From a checkpoint of a small transformer trained on Wikipedia.
Size: 19 layers, width 640, 15 heads of 64 (5 for keys and values), MLP 2560 SwiGLU, vocabulary 16384, 146M parameters.
Architecture: RMSNorm before each block, rotary positions, no biases in attention or MLP, untied embeddings, normalized queries and keys.
MLP neurons of a small language model. Each row is named by its layer, matrix (gate and up: input weights; down: output weights) and neuron, and shows model dimensions 144-335. Each number is 500 + 50 x the weight over its row's rms, rounded and kept within 0 to 999. Numbers have three digits each. A neuron's up and down rows have the sign that makes its largest values positive.
After each neuron's rows, "fires on" lists the tokens most often at its 100 highest values on Wikipedia text that the model never trained on.

L11.gate1800:479459480524526545557456463425483501507493543497440548601460421504442528524531518436520499573634414580485518442557478502459600464524534593491536477454461485567508467517491496520544476491517521488527474470429532531454481507538430538516435503481421524469460564480500377516523503579518506489505544405473493531438526489490487503539626562562528507529526521488381511517530469548431585525501533427426547510392499517526565526486431489492417474670449564513596430518509545538449504558489455503499491391445437456432441535479499428488436510485509495474534475514560475435488502508546526418
L11.up1800:473475515505525573478503478572449495465527473474468523461440481517535523482519513527492433531490528542503506496498489545440486474402543577446514536499484476530430539492575473474458591455460600502397539544515411459485473458542402558570541556475471556523449556496541472549522482451571403478525538565465612474507439632545555563427496511574442494489490531539485500461565584539461472474463450491510527458459518505433511470479547561574499495494425517480625531559493544600507463507498431537546472504475458637538404494537560512549526536538514542554399475524458492521573513471560474449
L11.down1800:515481541450544480473470519541532426481578495539583502548487505453521421498455535478455526486529397538479574565480565452412514446475665506534556479524358506504440599437458524396519541495519504358462475454433459382518463557464497477524556533585555403590488501536489484438492527466546473497534481431472545560497507410602519421498482542448500454572489510493445548527540443455511514418510513508430414603476470496466440477489465525555596531500475499503545489487584505508502571507472451549501457450519435617542581427488479464540569575489515475487485542578477426451509505523495545420
fires on: " |", "–", " (", "|"

L11.gate1744:505414482541555515394498525471483568430468541572547506410484458463452509436505442402515495572465549512497491489460407510468395553486530468434445541495522417464503518496513503461479481492536585549504548557529488511560375457488538431463467383515541452530643507504516431496505472550503525459423565463521406481488514486552579459568403574479608537531583502574493572450427479531427512567498582500498451520392473487542507518528529517493472544519534534495429517533518528476524583418567483483543508493502546562577402570518459438550530471584496510560522513495456559512414552535398429523
L11.up1744:421523399457475521476499432467452549503516487555537555497413413517492389509527533540531484482492436455429547486480461447401522478437428467538494483570530440474512484460398411490537527492514547499542603548464465527464494578506564536518545457483400429480488517627533481531513432573577363556456597459522560480534527483479475516450521529510473471542474490601445594563478518512479494451535501618558563486462488491457574480508468523491441497537539530512467498475583481492510493481513531520649528523531510476408489505460451525492514502521480514416571573469542618437480514463474510520
L11.down1744:525454457446459493439505532552510530489480429525553539394528379532518531463489493538509531499573334497416501531571421517533458495432503462443505554602582493533418446492506515479397532437488531561498621416511475569491513424567559576517578514545531471429485491478457485455537477562532514513490578464511464559526454463539528456483521456466518501445579473391505505460594485541470606412519420482410497495580522580501547459430552467545507560461466542452455563423460531507484430495485584563483524464522502573480435483444463529541572554538464556611524513529507553451596558403516526544
fires on: "\n\n", " for", " English", ".\n\n"

L11.gate1784:512503446499400546427459508454572518392459460467488509594538567468546523559488432514529605429384583521480525562568567483505450571449480538553537544494549485488526576497490488555580526531466438507454436558498482490513521541468425426544459507509526460455469532493488454419522543528560506496511512420476496475499624593500480498522405557479476487501458565339473461419457466538527549503565498590531626477476490535470479513515473495423421477473504524565565502389509530546459521527482417498605530526525526593531424532396554507465537523517505435511595423563613560531551500523485462447
L11.up1784:550491492474398468589508522546487529513442520415507468513497453426461482411515409430514565507457493666505545470612479540592485509546451532452474437576468502536504536530535489476446559567512499421446519460455529507558498408490431436466328499454502502501499519519483517521480500436486533528488469498558542455499485489529601562495412461517465452555500522387504521515536467568600541482545553480583351397457508496430438474479531476465625594538510460502508584506519359603534455541407524518450508496482483511519467529444492387476468488393454546495489425434544398537434541492461450517
L11.down1784:413434517455581497449496497473485566512519538484476531392438519555477519452550486479497543425412474543563484495511505500537544512482500453553539484499496506473556571593586445480546462488419449410477381530521562489458486474479503480522511493466656541530548414502518439506563452525506502439484548342379488491402421503484499510553475614419478477525517527415501505422545432546571476605572568437518534559443496498502548481464466560512568506503495460377415438531459473494530550463497466518440525449518424542492460462542476408391552529497386409456459566526518537508538560478529450544
fires on: " its", "'s", "(s", " format", "us"

L11.gate393:472468439385567480496460547470495315538510488436543467439548499485607561480505438532526551484582460585524447493545456506505549531490586484549460497472455458492507448496473500469574498457441557626505514597534449577487530483524412514472532547527443527438501606502477458507464436594532508486457513500478539535454417499572492479499484584552474525595526501515533477492548530544517521509614518549504436427429566491470569500512536462424450443597407509491516431503490501520449487502528459531445528538506520456459479547508502454460535552551442470477562515517448537561455540537538482465
L11.up393:504487471503549604473544577451478593484462456419419430469437567466535530437594466426523476496502450441532501581528431505570564502457569433438486541483504514420502508397496574363515522497427408480586483572518514424561497465461477515451507462516643572467496540615472481576513548542566461515500544467525437588538516571562574425578507508498466487657523395487475522511515538525542429462570477463444441410486478419559480414447553485469459452538417587489514535523522550480579444515529448463465540520499445516614463539475524528444574423481470470535449506526563520490560618519538435421
L11.down393:540523479468554552473521569437527474454478485433496479453445505517523589456519506536553490527512499506475467468417481446502510501459503519572465523550428504554547489504567522493564539509456450449512497447521469505530516471447463539514544566504420474451572466511460479433520492473477547485470514496500484517549494524549581534532515625520437456466502606576505498487520593443548463453512540578515437567557400522451524624471493477618569456499443554470422554546491470498460525491510530418522594539524461624500565457558436523483549491511503561431411515462490513585424528590471411461
fires on: ",", " Japanese", "),", " by", " for", " a"

L11.gate2433:493431442551570516411524482503481465554582314409494475541505560502559523561435460448563480541594427463427470425475558499421356468454495528408429506484548399552518507584524460500471501545524631380526514488538473523546564503510493462425548454518510544558516422508479468509471506570515461528485554584457527484528514500436502456509525530510486608493440520423453504501478558470489498587495430472542521503475478540556506458474400569593418598420494506573511506500511464494576536466506577520538460479554465565563548481554511461498456449520630596502557520497443585583489537444523592511
L11.up2433:449451444530493440482526476551460450482449541473407595516492450500492499415603544463559436418508544497469490589516434510498497492420436425540454458480466465574399432406568480533570453563520495489471608497464484497429557571578475598492459526484538430472507494466499489443558512580514501445520476506503605505621480456374483449499475490538582395512473521531542404476471492442507520469531513464477573502528450519558480451520451465518561517510477581533560431428498489403490519545443466436529514404440492579504499507618507516412437418432540563510536573506573572466467472501492644475
L11.down2433:481561513445456504580560494499528583524480524571495466405522497549562570466468522464500461473545591431505406470499530449520576506540433433493502503480487531419523427494555467529473510434492459454449507472501488562461579483495411532511507495541427485486640482478540587478593500549482477456501497527519498523603582430480477479453448560577436373453406610542522454632452495537549468502532630422435462562533534499625469599489526541499464488506550497559415527547400458556458501525477426535509411566559515501407370500527492554514547481532500477489503430449580461466604513468483424570
fires on: "-", " in", " United", " across", " of"

L11.gate25:479535512468479392485499468523542522572515425556397552395525547512485477555549505506442439415666534519557372497589503559492554535555549504518520497506468522584555491573420469526443450537474468525578519496543541485574534487576578518517518493462515550491472540471560475488467431468389515425590550428506508374496440542478546450512491471428545469408437508504465452551568469521413532500545432558529530523513474480446475536494377503472548511512536518444430439497451501450435507492465497494565499524514563425514471458473502500418462458511581516572439464519488476513551483486531519518
L11.up25:487509505478413531492429472615512404484425410477563428536489556489485578431459555453479457518511489408484524470530443382482522436471501522546422412598498491521472485464578528401461552473439452499539471506564512474495493465446469461490483455482535582429521499613522544379528497513378530544484497532551542505466545440425525434476479531550574485541477469475522573491506560475540519520428452574495452549511472547487368379547473441509548501528492567528594552524489474582459514441498559431385518425593533612517529426487586495402405490476502477491477490539439457546494444503591486486
L11.down25:582476468558552524503565580422461606530458481456483627437484435492516540570455475583499493412471490500487472487542457492443454498382446635390479493522538493436522420464469465489457463384590454505510538414482440518544451521522436486503520561541407450451390563576482547526528529448509527576494563427433580497459545505501426451538550524549538471539421510566463481433445478526553421501485457527547430525448571548462445491482548520508470532482428467560570455458449447527447499599560561515443384462507468525530545477520496486513423555486434477625497406542525457481557510525531471382
fires on: " of", " is", " expl", " reveals", "'s", " including"

L11.gate1488:476464525484620499499447511520480508492425466521512501521419444492488436414464428504436522409560534475529496537475530531536535481445607438454607553518486481471507457463533585467535535456415499536463589448492446501439565511516559531463521478492496492558386551486558396470581391521412464510469512475471468457584541499511496508517635429545477514479521530502478515519466514498528524555488495510515490521461443513532519440540516604534446472437459482458494590557514444500448471485520532558534447486508523473567457519484497507524529526463469536509487531554417599528437474566450485517
L11.up1488:435464497477485477558565478454435490498455488517435470485486513521480489496450518595449526512583429584541516556536464517525596521456571463487482529573564490571432579561575545577510503518450464556522454472513460490456465554547494506522384455530612527475472558511458445464527456525455457571502560563469464504492587438591485521516545440490559440549449481572469446562449497565461485429480567498423587507424479463603440543495482492537461466562564472443502524530478500581555556415480513431421501462520511490489511574447569519451455393506460445487527508525522545520521471579362477511
L11.down1488:462587538605475481482559532574481343425469548460414426522503500539462521506549602393573505454477420594577533450562563547486585537345446462443532535500576565482437526419485514482568523509447488448469585480494469538571416538495514493471509419543512434482470516490515563563442499501483502473582452503568442583489489637553593465505583447515544421515482561515497418543511435577537524510483542567456472497527632475545488418508533524458404571483546453503533523506518538545538431501501566508563532476622539594478476565411462487502431488510572516539493425405533515536500485443518539495
fires on: " at", ".", " is", " |", " from", "–"

L11.gate981:445531517522521429515479535441473522486516435439518470602523521461490529496507487539540562621569468546508479496462464488478495521460400561445501490552563548641519488474575544456578529429534517400474546505522451567477481510555481504459458531456465560471519499397447439512494501458439557455492497447463423465610455538508545524516541405521468637477613463456446455457574489444590510406437457581510453473485499459569477438471502535483393531444503577438549534594530474602530480457555502556560424456521416510588495544519538476461504506477514553489397485565460498419567577537436484415
L11.up981:479370510504576523493472508496560464473519620497493495547414540438489507493554476469495470399543474433498381488494499579498437573442626490435484432541426493496534466487491465465549423530514522489547635495518548482551473471472500463444578458544473511511485514570433450479531540482442550557519472545458472412530516641535543517448618485470452512596510481507450476454516522531543549501449469441471521505450446452540519467480425547405509501453540463555507522459493519420391507542528553580463459473626504533555455520383537481429525602589427559493509522510608578451572505575551488435
L11.down981:584462441469492546525494511410511464521572484496513459458552464527516542499452523662502507464529457562492414410436611602451488475543548542447539494500479461483638498557551470527545423490484488473467465532494514487573548536547472521558519524513402469445493395487431565550514515509561454456486464511526479519439519545558510510501531453488531501498397446426507517476516545502517502506534580464461456501477545529357514481550430495465509500462430567506438535459599479476537545489449492553390408510551476495461481473485437439572562434512505436469574513485551501467480562430542445560
fires on: " of", " in", "),", " from", " on"

L11.gate2223:599451470486521407525553509607495457524540555501547504523557540447482538489493557577488496527501568516544451494508462534533456478549506492471509506467553492585555558474486493469443384444463483413549479517477446584465465584510588571441492505552541502498468419540506517543571466560467467461464413451447462493469574397520571512436549521529464558496520458619499478556483435496520595563606551506516525532461523431531516599420522544536534480578545554469437571459452444500547524520447559518454401566454579416413549512544510442461459585515504476492482445533565470554476499501463475522
L11.up2223:489497564494490472524531424500518522560481542506503493592459519539511452530510568437525496443545477503465479547533582483471448539521550530530466467469492467571502567505505450549531600490502416437515539572497481474530544481554488492422489525485453440532498550470518495549475495492518564548478511502459548588518515488554552580527549480440488543598540452479544422535507447530529524539559514554437520535543451535486551489531595475527521489606529544504572478507590565549518530550463471502437501597458442379603426555555594444420578510533495506491512542531548512482474565504499503471
L11.down2223:545571483444446513435573398464422489591507529502528498504555582511539466546492468418513466498514575465448414473475572494550450457508563517578538562509472513475595452445571456471421518429577510577539535455565524532375489473512455524472531562602534456460535437531484507533526451545488473503450444543513505443604518439505504550436523465502477497510547446474492477553467516423491516562639514528509499508533550502488534499406512450515545523541467536430551487389526455533501530575419422506493546591561492528474525512485534485525462420487522551513529496514515457556493508486535480489
fires on: "ar", "c", "h", " south", " north", "u"

L11.gate1536:463464460510533417499437591563454439531515512479428479443502515399424542530427609522482601555541537536494468536485417480617486567398484476429528537560430538582485607458481534431494451628496426544523552496488453511481485466478481549535559471484501512472603475515556484541445444517537498466453382548506521431440562504486450483539436427565529501529581539583436435494570462511483539489535419619522544547535494558547540427579450465544557433549497597462525494382514447391491563435636587496521564448512640594480459543545627431483491556441544367509437467413622489492454538557459591513
L11.up1536:500456456525530466586441562493484509464610671487494484537480566527508472455391506536379582474525569512566377447453507510510478520519511421521468506456472493512504503599476456515464512525518531492505548461516434496483563470384548463465525465408600467436536461513651485499476498572570502519451484547506395475465452534385478556557446527487508467527408503514568524485494466515514384471512476528498491564525459511475504505485516490503411500477485539513590480488509556495552536622596511578511500491496461576555498461582509383509412416444475478500517426449423578498424550465588633509
L11.down1536:530514468435534526468600466536511562489563453487552443451511487550561536506589485436568544494507424533519509390470457477441499407492471472521482587471512474399580501470476458530494441452592569485556556529574486507547422518506451485433418533527494490544511451518514563509468487490490498528521553497489475523579493454480459420457527583490522491519546535432539542534490557531542472462547452440486422519567525466493546508540535635476487558544492455547480478491632563505487496507424482479503508540433473535503476593453539514516508499514517530430506515448528495527464455406441501477
fires on: ".\n\n", " |", " \"", "20", " |\n\n"

L11.gate2327:468566492486417482498486542565518514466483573545373510439443505528532566480448508458478521577432500471551477478467394539428589504458553553505527569483470555560587457500452515472419532453513538524608485495616431482474531485492390454507474519507572437439436518493406547471509541596459554474432517477572519497460448525548453436487509532445472564535572539560375486473524539469519422461567500526474370408555544554526445473482500502490500469501550595595571428514489508472462432517445472508404558518492545516520547531459538494547524517471455477514489426585548545452462564522449510507
L11.up2327:569596552488440472556466485470477434523513553424486440473529425408493572518481451532515534465521499578451475464527462516589573601517519431351510399483450450574582536424509461456542519482489461461477515576506459421486463511397445476522539522489532541500543536479477560484508510506470441523487460495471525487503546511472524416552505500630558489489512552484392548508512480552462463444458454498441483505486406479511515447550534529450432470511521529512634508548459507538528520624523543486491520438546497537534581495476482461497539355502378517502484485462536447573489519469480480406
L11.down2327:461569523441483548581556531514485528579372498386467425478461548520537577439518526447508563487477442483524489571516453505463521509466517534514557493525420546481529514474550470533422456403544475462508473518548462515468436440461495495545476495486474460554532529531526536477412456492514471492429469456510486447503499519548613419558482589529545555516499435509499585412480547520520437488432557486493523564484376420472432441493458463441502512509564542512507542460463452514578469451475525513504522557472524475507540474505492621495460447482500569554573444587554514518557449499441468526
fires on: ".\n\n", " |", ".\n", "\n", "|"

L11.gate917:539528449473465468580428484446532492487495555469487463564484477388404498554472444525486499518412492457503471526504457577563395547574526578507420539540498519585479456491398585468425494472536541527443454544511486612537518486553529441441582499519504557532527576534522464473450424484547513547507517554546533493499495451498573384543450515448452498610478536461522562447485379406524461523454479454434480457477452420518519552445438547528587445507506482470508554481473472573500442399578503464459543467514556361511559492596567474563452564510465716451474489463470452467503441544515592573
L11.up917:561535413404510436471506524476428434422447605482515527433532490499465430625434467457523475552479495520477516499567477602584450474571477462518407613530488425546563520518468494488463544513510504512416485512493467505519519456534526518381532483431552486516538389583543535416491463477552508487548498577503453490482445492480521474502475548506438507483575497505578465545527433430624477557457397481492453539422578475494525464460524454480436489496534480493595519549492449575563455538501427416489502470537500569556500536516556475481479550557441689513474555561513538467491510457513620549
L11.down917:489573489563546492580471464488530493514403495539598390517495536448492500528440476482505518461471418494548475465527476590460482487590557432624486466539487507372555404471498447487510626468384496429445497480505556407551436442470485432426544544433453537426608449426479434513459438527451537539510531532426511498499469524512444523496459501398514443446466592471527398576482500504461483481513425425471544503559536550407527499518486409501514418472407417424490516430476477499497477515462486471470563460486474499496534508530566528430496517418489462417527489504507390467414459420509547536
fires on: "F", "20", "f", "nd"

L11.gate156:485422519454502401438492494568476555573528495446519571553534548484523506396487490530498508485460504510563433443482539515514505484521432516475536518519488477571484471466499551480504515449543469563435571527492501514536510439492464463507466521481504623413581529536479562494345511501488500578435546500480545523481521507428457447460530520540442432537397511581476585451515541484630395537509492501439492513446561468374539466542585448463559635512516466461570508473546593482474420528469471513325588443572521606571437526506551457563472509505430516472512549541439512507416550547425533599
L11.up156:457509498476524518592387573467425516370546471565458586514515530474522520567437543504413464441490479454499503439484468554549518377546419513524460461521406470518553512510491486420576474514494499575530523509541491478588492494496540506508426466470526481547485536577431489535428501571486522578464468490491518547485571578470512607537523508546541543471479432532447627507578467431502428611582458479519524437466459433448514510520419500538484518482556392500591576414424561491505522574525471498554467557510510476553490490498521494509572513617512584474510487478457617534441394495528532568
L11.down156:517445473595438513494456519577544524541451565558521522534451437522526513494488398488537561495422483545605575527526489474539510509482555502515581496581506579470552560475490484422474496480435469528576428501421466563504480551468562465558411515480507502469501483540452456499466459433523465495477471440528447522466527486434554550501463510528542474516609415444457574513576538522507489533520440518523591486496431456538400503602499450470471483461455444496415605519467561493601510414549413521451405517480516459488408438415511445580385473510511456436416596531463499423607481500543432492
fires on: " ", " and", " career", "19", " of", " in"

L11.gate1804:388497597490435510437602551518534580582492565503523495483497489460413484639530521513423412476600502509455504527511552564552510483505482426514488603524545453530466504497524521469526472471599506501457467518522530563469653517470536474502545450501593513459440502490514523498519526508432481585538459553455448579502455420520525452576544478369500553545475555464460532520483459509511473484484476590535577567472448476509506458568516511373422543556474511580482443523518557453528543584434525527526432485405605529452433541504506362415489499541516494537494480480551497514533444519502519542
L11.up1804:419520486581496505419546510523490554550464500579488443473459453470534425474513476473399521497535453497398460628489514540414404529561459504497501428550483530383442565503608540468468455616491424601590464562480493503504451408480469448416478557519511494551535435468539491546501578472537491598527419470432506552376509485497490489453517500493437526563540534479457447496462452521409535423467567557562486504507488451554508384503476493488463476574461521571465484544482475332560517484424543548455519535515576594491583519509408457536460476481545490550548428475398549424461610438520513518
L11.down1804:541577488569506501491542488539603557589572566490478528498501526446514493531517465447410519526604488515514485389554535555509493450436447345563466622552482412538474422513500499431564464516545484530604480520525498554333445540395493468500448468564594511431496529486508457474470454509519565546500546562525538465485500505477613515574449486450439554504484509469535561445433552474540486533595384529535525597488536473456484477554505486441461535552525448474481504515527497397622525568470403517502521592381508482498499545460395524441467407520468448561461491528438521496531488525508554539
fires on: ",", ".", ").", "==\n"

L11.gate388:439562498539514453616496573437547511596465431436510476521586593476523536549551501453506571509452442499413458498468541512548476457502538467539563561547507555538504499407532561476541489390527476551449393543436506501488482500566524550474447570515469528440480535513552434576524495535522433579451559568539496441462554422475489508418511509501479465502491502578419438473519468487463577514445509497492516461494547548524570546513502548456544485501507414565542558395532482478554478466587543557499416540488491468531537471443575457468554461612572481458538576586546473517503475470565537534
L11.up388:532541459478508484545515669457484486569513538470498481599501587453482499399490515504547473534451546571490464493472480479493461553611509568575492500405456501562593428466442518448517536462565581567518497539511466449564450417431551509450436467506421583517549480476629473504471498547491597461448451431476488478568501473624451456526577487569481520506479500484483531550411591470465451562457498557501520444544478459440497511467500470533582503479397507550383578494451508533438531450471479394577456466358528567489571544462543526377568485544474461475466463483574491540508500507406386470
L11.down388:418524571473508487630369484520533501525516520470489510537567504575507500431439444482443476456437465492531498545548494432503513518551540547545492471475469566503440480571551543451533547396505506485417575559555464491491456412404537502480562539497523530414527508459495521514471494453491437506443525564600466535457492456549464526445525440500569622472559543494607502597444506399525508554475506493527632439461424578440452474481582448486551451419539473563627490539444550546468512505521462452556460497527521309477509487519523579511534465602529506426539450521489459543583533501436407541
fires on: " of", ".", " ", "ing", " population"

L11.gate2175:614610523643511401521577519546538398443545549513513459456418599489556524582520613407462529570551563548459450529441538500479548534470569433435440568584510583390530481527606480516460394507504531459526448425446478411508572499497452628485491439472473502414543503514527409434402531485522451536538453507456498412454460512539513576486528521588530505534465530435535505546394524524455456434533514480553560492457543538546515564470467572432640540561483597481428442483439489456588458536481488432448481441524548518452553417456516484490470534503444455448493502486457576478409533603421619505
L11.up2175:442527524551372322472539480527499462452585472491539502503398596470518541442475611567483524488504468460479499476546542494493507613363499459434449588488509547423523562524484531468489451570479493692492473460446519548490456450508535516432488531487447519481481467433506489430426477450498547497490395447463522477499463477605435578543478538468458514508515516529490568560521563464608405529511588514469586390418512464485514488531440502485455531440609529491555484481470537520622469490471454455513472507488481487456439473493528568498561526485481541481490545495494544511440496567482471488
L11.down2175:489532396552526461545515461524536557524464479349397512448550500506568522414622555474513444637604474406472448479610487497457513441545481643504517494475533505440504474445540520482605517427559443389521470394472485506479530508529419442553513545482430494498528514438582485537430549531457432523525456460385498439544491574593530466498482503545502450545506470456431520490401530483471547566376561433556536534509456605496522576584443465593481411575433470484438468472518490486487504514431397535491513493518577575515490525536421421460513579539487493427436547512437515554430483485447467535
fires on: ","

L11.gate1999:498467479574441558393525500526454501568568451549497490423570461435488488505530461538445501539544533537476603561502523434562533534468456513506442508568518551556504563644429491507504488501503542474532503531520527506611482489543523493518448476538462527475378527544507433490494540586559539562528518483531465461472483471545560482424474523557417522441467422570495518424621498545490523417514463496521492494486441533529508473534396459436550500527573490529546511468426519455437486633438457478561404494482503530468461569487523514496453601550493477507571487536469540494482408484440550529
L11.up1999:567480383519504430468571536498549495494628579583466511507602433471433597528505482450455472560468487464440598532509447459555594475497486575507460435566492473543472475500469508488418398476554514542538579545482441525548497485443503518470539508544510425523570484523526451462518469558462512481538517595485488500483487472514557511533465510532507479499519507504562389410576529469420517592470575555522620526548452453473527575551524492475458568479444396513489460506464409504530529546526482496520522506451510508510464473530486624464504492544530491535446420578572511459532521474429449459
L11.down1999:545504447541463349546550562539538560504411492583451570497544499555448515579462568501412457443531507432361545538561443450525531439536496428565484451525550556516463468516447559458517525543481465478557508498525527512473456513511517443513413481448478502576514449555460495512463460387436546545503415524499441615544461493495438484464531461465487482526529583504474459510542472501502504542507555546584466525514473470424548500482490570511423513471510498523429544437472432585444592490503503535486444535468521461426483494450515459557479415484533425424496466440449480587544460475522497439
fires on: ".", "il", "le"

L11.gate1008:519500415462504523390588450572539549507367497488437545467530497476553519512391495511478541564455396538494505546557471475528473552443463456595536507593500359499481473512370501471482484554572406493478513474464447502501567457483511524621539469512425507547601537494558583473531445557553519444458501578521544479515483474504528468523563533569524425510455444462472420512503525497451484522491503558499423491524517493518579520572490438573513554464513509493580542523578475487480553490519492481393519462514446527616418553424463510470477539555503549438508533551414556473564432504428556533
L11.up1008:510455544501594496510585522469560504517476524413403466503437514471413563487467508436516469474401536470467557504527485474494429436438518444562481454474541521468448457519597478554466517518467430516539496562485496555508421477607513496461504476483556543487520384494574492502484506512555485508504483462507459542435575518427497593526570431429533429479542559591544433458412491477479434448398454482589501484467475546464494437523547399562475528419529517507463445441530401474532496441515463505581508417531613606434448442467517515452422444385514504486489459608471532458547459566514473510
L11.down1008:519382460526436492488478538473477592501535598481494484387486557500481478486435443603561521518461614589460540574472464495580500436579461481589485482516478496453435421416509466458476520469509561537560544510592480446547494401488554469430464501552547502551605477513504531467402455435566469585519536485496467482500500562515457479572443504492529558533596516459471573507385393499531480452547540513493472507410506550453522602475439564476522466432507542494608553382550542511515511506568529590484518518466547667497427486520549552485490491572514514603488471529483527554552525441504559491
fires on: ":", " \"", ".", " |", "\n\n"

L11.gate359:495522503481611462504396496538497483520425471444496493469436488484469519541542559433556506524477472419411531472463455529595514542490470528476509450489583476517460505488439584474611545445399511476551429509572419575461526565403435481508506427561397391485534501486488526465514549611515638495481478376487589428507453502421529474510471523529485512435525555481464417531469599473372497401488467562441498407481446438523430459516416482565538537657555553576397496474413514488444511498481519570525497464573480532525482437408554537471470544478534522605416463452476524506459452450477494527
L11.up359:559611490477541549563428502500547471385482528432463468424438457473501534515570540549498496533459476426502477452525536539491548476499473640470466514483477517512423470513481563504530424546470467575502535456432534597468508524524473432509438445411435418416601493625520492529474468461604460455574564574538585532628488419529544533420499560516466490519528486460455513536429451464441504469535542478572562536397516498504559487488438476499464496492524502461523462460395418488473449531552516479410520568531471635469459491505495487532471523601515544580501455468527462434454525483573460496
L11.down359:525403532490498489560383544504425449462504495496568481503576526483389545495458550528486552487448385433609525524460640514482543568441448563389536542547608522567447575479590510496523558479494531495463559583462543446521508515515418424529527539424474476432539508483518535498451505517459511498509348472417536529543510459450455489484550480540438549562423562544546497500417507500587559472440531459483444450568461467560502561510586427474506454583558454481569490475495467485487509491485502551427527557507475568471604497417548498497481485534403560460524524577512517531453357559535551476
fires on: " the", " a", " role", " |"

L11.gate903:526515524488545465420543536558509481495491476411496540509532504589496549538449562444562543433587503425465497530557523501471446591595531433477490495460535547502468550503539550471534490496553506475437580473501396592561452534439477565448341431487458476497493482517584501492351474585544420629532454465521546400437543480527580503504500541543505617406495549484599444430447523527398510453437452531526434590437570458521496542551494495511546494499489504569595463402532487484563494452555410563492520583447613529471497511465510581441569528490492432463531493437427591493509451469536545448
L11.up903:404519567501521590528473580543600592488487395490507547592496508501528483465443490576521554467495471471501478455535496564515473600496529463529505545584529458467414510487534617518582485460581573493488492517628452565513480437518506505455531493530570570493479529437545512553478434472553557441534467471515506437538612497462498486439400549590528496557460476517496483463523590512546511569431521528471489510499456382512499393483546456554587543458484468561526477406519545472402554499476565526496537457497527540381534485494469527566426450373463520510536527423611479560473533444555572566
L11.down903:481386543621518479466506571536535485464496524551498551593476390448475473553491424528501430416556526556467474476478494460404496471480527522537464563432493487543507542488476476431471488593475423454561481481504581491545410602599384476479499489513582459491535531458541577541511484497501500540575457437510516432388493500512523482501473497625535531538550437519535523522497494480549502490500458478495478582500477516622541486501479488452451563452536544518543463414543497492476574469549470494526506482391405461474530587521477495475460537557481474546488486489446515474607405541595487541
fires on: " the", " joined", ",", "\n", " on"

L11.gate2049:483533501450524504529474547440515564596504514445537445453488540444471526481408509576516462494477583533453467585527571547496506461500482487549502415462468454493457509517498682492581519464507460557459547684544555463547435545465483519492514505559455540503488472556360557542542510514609520484495529599502450502461520496413545500467560517491530416543530554495493507568468438428457490499539463487547458594518443520462510569514458490511523540534469530415475511451473531536504468529562533469497565590586486471455581485598468535518478547527503473530516420489542576440475511560486534534
L11.up2049:529436455476511469482526543512531547466483548510466468459459523518478470451419502520436521548524470532472520429477475500574464580503467537572450435499487476480481502450463586508549556449450468630390501522428515521466464459447471490446579467520558509458438552453410451521543553612391541485525560472497460451513529490531459454478474513539513481496532512546439515546440597414478522453459520523484450569414557500592480434442437481452420491626440441425463511420473431504618478496550401478475438520512590492446491520572486570478466514583437548523474470574583509454512570617521502566
L11.down2049:516497422509479452491435519562438529557495581555621451533418555564522535458486424525521505502509603523493492495508487513497440441418417442438448568488476522494525532557563446514512420466462442497454499540521482474510447473544499447519563586499530475450531533465411474480539494501552461509420593554453471464504400470478533497503442487443517478541481510491533449548518515521581521460467490473539453478411498491449424608500444554491497490552441543465520451570560577536522505465491510489471510401501512543426532540507474408484509497486553474542499542401499525515461470544494461483
fires on: " first", " =\n\n", "atform", ","

L11.gate1700:540478590442548528480627459511574445452470456563460549470527529522405592483491506515479533464402538554520377567514487539505428520455502351473579403493467523484527552474457463415487437516506515457541534494573492531428571497461482476521389429464576548519453407482549572504523646531492433503506467521368417509417535540517550493460461499530542434516468469566565435410486491533517490584466428580500515465559504509529570501505463397354565426518473543515456499535497524396501514476505418506463498455540520447472533466555503498482513495520479460429471437526558521402474449575500498564
L11.up1700:523566501534508452493523474417474466559412532507506462553470615542476490512492569484511505475503557515511507511500551452535384470504427413580483522522479494499576452524582606546553506508493456374497467480562523504483463408455518526562531527450398537525507586452529468433490436518526610538542401496388459568497459448505529537487550430532486399438513541623484502490488469627562484481507526522576502474568544582531508468430489514491500388505489595501436493485472438402496468495455525540565510552466514468539544464533470456473432436509546444472552500550511546542437581525524524540
L11.down1700:510460498499525547529581497472520505485458511474534496478476491543613512454536467534448495368535595521493445459540453394442540455457448447470493495540565526502579519530478537444509532497542360461480404478560475431491370486488477480355473587508561510497487461451447518500515626431471527442433448513448460538468491475363526469501417443559487534505487457549476504449541514437527488507543518395545482539579464523428537454555471496441473543473457616454470446488503478459504474592431469385602500473471441438456581568450564470452505536445520526556551555559457513390480597551470531495
fires on: ",", "–", "u"